From a checkpoint of a small transformer trained on Wikipedia.
Architecture: RMSNorm before each block, rotary positions, untied embeddings, normalized queries and keys.
Training: a variant of Adam for these matrices, 188M tokens, 5735 steps.
MLP neurons of a small language model. Each row is named by its layer, matrix (gate and up: input weights; down: output weights) and neuron, and shows model dimensions 32-95. Each number is 50 + 15 x the weight over its row's rms, rounded and kept within 0 to 99. A neuron's up and down rows have the sign that makes its largest values positive.
After each neuron's rows, "fires in" lists the words (lower case) most often at its 100 highest values on Wikipedia text that the model never trained on.

L6.gate241:58 43 49 52 68 83 52 49 36 63 59 52 31 40 68 68 48 26 90 10 28 49 46 48 71 47 84 46 39 53 55 66 43 29 63 65 64 40 54 39 69 57 51 48 27 47 54 57 55 66 29 47 55 65 46 52 61 61 61 57 47 43 57 34
L6.up241:36 16 58 45 77 51 38 75 64 82 64 51 51 61 57 65 78 25 55 60 61 33 77 33 62 41 57 45 52 32 57 51 53 73 57 57 44 42 81 53 66 46 66 74 59 32 49 41 42 26 42 79 30 43 51 50 54 39 62 43 72 32 37 56
L6.down241:32 52 38 20 54 37 51 70 28 60 51 25 40 49 56 37 40 50 60 50 23 44 61 42 50 07 46 75 55 32 37 44 58 53 36 69 28 40 64 32 47 60 68 35 60 49 67 53 58 45 62 31 54 52 25 46 39 19 68 31 69 52 42 51
fires in: "between", "over", "up", "throughout"

L4.gate392:62 34 38 51 80 46 81 17 52 79 53 59 78 68 33 72 57 37 48 11 74 50 52 64 68 51 34 73 64 53 47 35 23 31 61 55 36 47 45 52 64 53 54 51 52 60 75 27 44 41 33 50 45 54 18 50 53 38 62 35 45 48 54 47
L4.up392:75 53 36 43 62 34 28 40 54 55 54 45 54 83 33 45 28 49 39 27 66 35 28 51 47 41 62 45 53 50 22 42 44 43 67 42 43 64 55 35 69 44 75 23 61 65 58 60 24 38 41 65 44 32 29 53 72 40 53 16 44 35 35 76
L4.down392:53 47 56 35 67 36 66 69 40 59 44 47 22 44 57 71 27 33 46 46 54 34 56 47 50 37 58 29 66 29 48 27 67 51 51 56 57 23 35 54 45 48 46 38 43 45 49 67 49 50 33 55 57 43 47 66 25 50 49 00 38 56 58 61
fires in: "american", "republican", "constructed", "americans", "hungarian"

L4.gate298:41 31 63 60 47 31 63 43 65 28 37 54 33 46 53 62 61 64 51 25 40 40 64 63 39 65 62 60 78 64 58 34 66 30 71 73 42 40 45 43 55 64 52 49 67 64 54 15 40 57 47 60 66 62 50 59 54 49 52 45 43 72 46 92
L4.up298:51 60 36 72 58 77 45 15 35 81 17 37 50 62 26 53 59 47 46 57 28 62 35 48 43 25 13 59 53 56 71 47 29 52 78 41 28 70 66 56 59 45 39 53 52 50 43 45 48 47 58 42 53 71 41 56 67 75 40 54 59 71 41 61
L4.down298:44 67 44 50 45 65 69 18 73 59 50 49 67 47 28 56 27 70 52 48 34 77 64 26 58 54 59 50 74 68 66 36 45 42 81 34 37 56 31 54 64 30 30 29 61 52 39 50 59 36 67 71 69 49 57 17 57 52 44 99 48 71 35 40
fires in: "after", "five", "aged", "surgery", "give", "agency"

L6.gate268:37 34 27 21 57 17 64 39 44 50 46 42 56 64 65 62 58 40 47 18 54 46 77 13 66 73 44 45 34 42 41 43 45 80 45 47 60 50 67 30 35 64 74 59 49 45 47 31 51 68 81 64 50 58 62 39 49 48 63 65 57 71 29 40
L6.up268:65 52 37 47 72 23 27 62 71 42 50 61 46 49 68 48 43 32 60 49 55 18 50 66 47 34 45 29 64 41 44 67 47 45 58 58 47 24 49 60 22 50 63 88 22 65 51 38 57 85 56 45 50 33 32 89 36 49 63 48 44 38 48 45
L6.down268:49 50 61 49 42 43 60 44 61 51 53 56 52 74 61 62 24 54 34 49 92 50 54 45 39 24 19 63 53 32 48 33 49 52 67 68 51 46 15 37 65 50 43 64 54 58 37 49 54 42 42 45 31 45 44 55 51 48 61 42 69 74 39 48
fires in: "three", "of", "who", "he", "throw"

L4.gate32:59 28 45 38 80 50 69 53 49 64 32 29 80 49 58 52 41 30 38 56 42 47 29 38 38 63 73 69 45 61 48 53 49 67 50 66 55 63 71 40 64 36 27 53 41 53 47 47 54 65 55 28 46 66 27 56 73 64 71 68 73 42 53 41
L4.up32:55 68 37 24 77 46 53 52 75 39 59 24 21 56 53 49 52 78 75 31 46 37 52 40 39 53 18 70 40 33 45 49 44 43 51 53 35 55 46 44 56 28 30 50 52 49 38 83 58 41 71 48 62 71 61 61 48 71 77 39 51 65 49 51
L4.down32:23 78 16 69 27 82 34 63 71 54 62 44 50 41 45 45 47 67 58 47 68 65 62 43 25 62 64 54 36 56 63 29 40 32 78 55 48 57 44 56 58 68 68 62 69 34 63 37 62 61 66 42 25 58 75 20 61 36 51 68 52 27 52 38
fires in: "team", "university", "league", "musical", "title", "music"

L6.gate328:43 36 62 41 68 64 64 59 47 48 70 85 52 63 57 57 61 52 33 42 52 87 94 53 51 71 38 19 74 65 74 56 42 35 65 50 97 50 39 88 55 48 49 59 31 35 42 39 59 57 61 60 33 46 45 18 62 60 36 69 74 36 69 77
L6.up328:32 43 37 54 47 52 65 42 61 68 57 76 35 54 29 51 47 39 39 42 56 88 30 35 49 59 36 46 51 51 45 62 71 18 42 55 33 46 42 41 78 50 62 58 42 56 69 79 32 33 49 44 46 25 54 27 57 82 66 50 94 33 38 54
L6.down328:60 40 62 33 63 42 32 57 50 65 47 27 64 21 48 43 53 35 57 88 46 70 32 44 36 50 69 44 67 27 60 18 40 47 38 60 53 60 43 53 34 69 49 34 57 50 62 58 73 43 65 69 74 46 51 63 42 77 42 28 71 50 27 28
fires in: "since", "began", "january", "has", "started"

L4.gate373:53 22 73 64 46 57 63 52 26 46 50 43 60 63 27 64 71 56 73 31 54 39 55 49 34 44 43 62 51 57 53 61 72 33 43 51 52 34 41 53 52 44 58 50 46 51 43 30 43 78 51 68 45 61 27 32 48 49 32 71 58 67 51 73
L4.up373:33 54 57 25 70 39 65 14 61 59 43 60 64 44 59 62 67 32 64 50 44 59 34 81 61 48 73 38 33 35 66 48 76 26 45 60 64 32 38 32 46 44 53 32 31 42 56 84 41 78 85 41 54 48 48 53 61 47 46 42 47 28 53 55
L4.down373:82 40 01 43 54 59 22 37 70 50 76 53 58 76 26 33 49 57 30 47 45 39 54 52 35 11 73 25 42 49 35 40 53 75 75 54 56 57 43 81 44 45 50 47 49 27 61 45 39 70 44 48 62 34 69 33 56 14 35 52 42 53 61 56
fires in: "until", "university", "august", "anti", "entire", "theatre"

L6.gate220:32 40 42 42 66 53 44 36 41 47 41 53 48 38 31 35 77 29 58 44 48 32 53 35 50 72 47 52 77 63 51 43 44 44 76 49 44 34 56 53 65 57 45 23 55 47 35 21 60 56 73 50 68 44 40 52 66 49 69 55 33 43 70 53
L6.up220:60 55 79 50 25 38 56 63 51 64 47 52 50 58 44 40 32 60 29 29 42 59 43 59 37 24 42 71 81 48 55 66 60 26 36 65 52 40 56 55 49 33 89 70 51 53 36 61 44 61 43 25 69 61 42 47 70 57 60 48 63 32 74 26
L6.down220:61 40 59 70 52 59 52 57 36 33 35 50 61 67 47 43 29 61 57 70 46 42 56 29 62 67 43 49 60 44 50 52 67 74 54 49 52 65 57 66 45 34 70 58 65 62 62 59 36 70 57 39 34 50 37 78 56 71 80 45 72 53 73 60
fires in: "states", "representatives", "represented", "represent", "representing"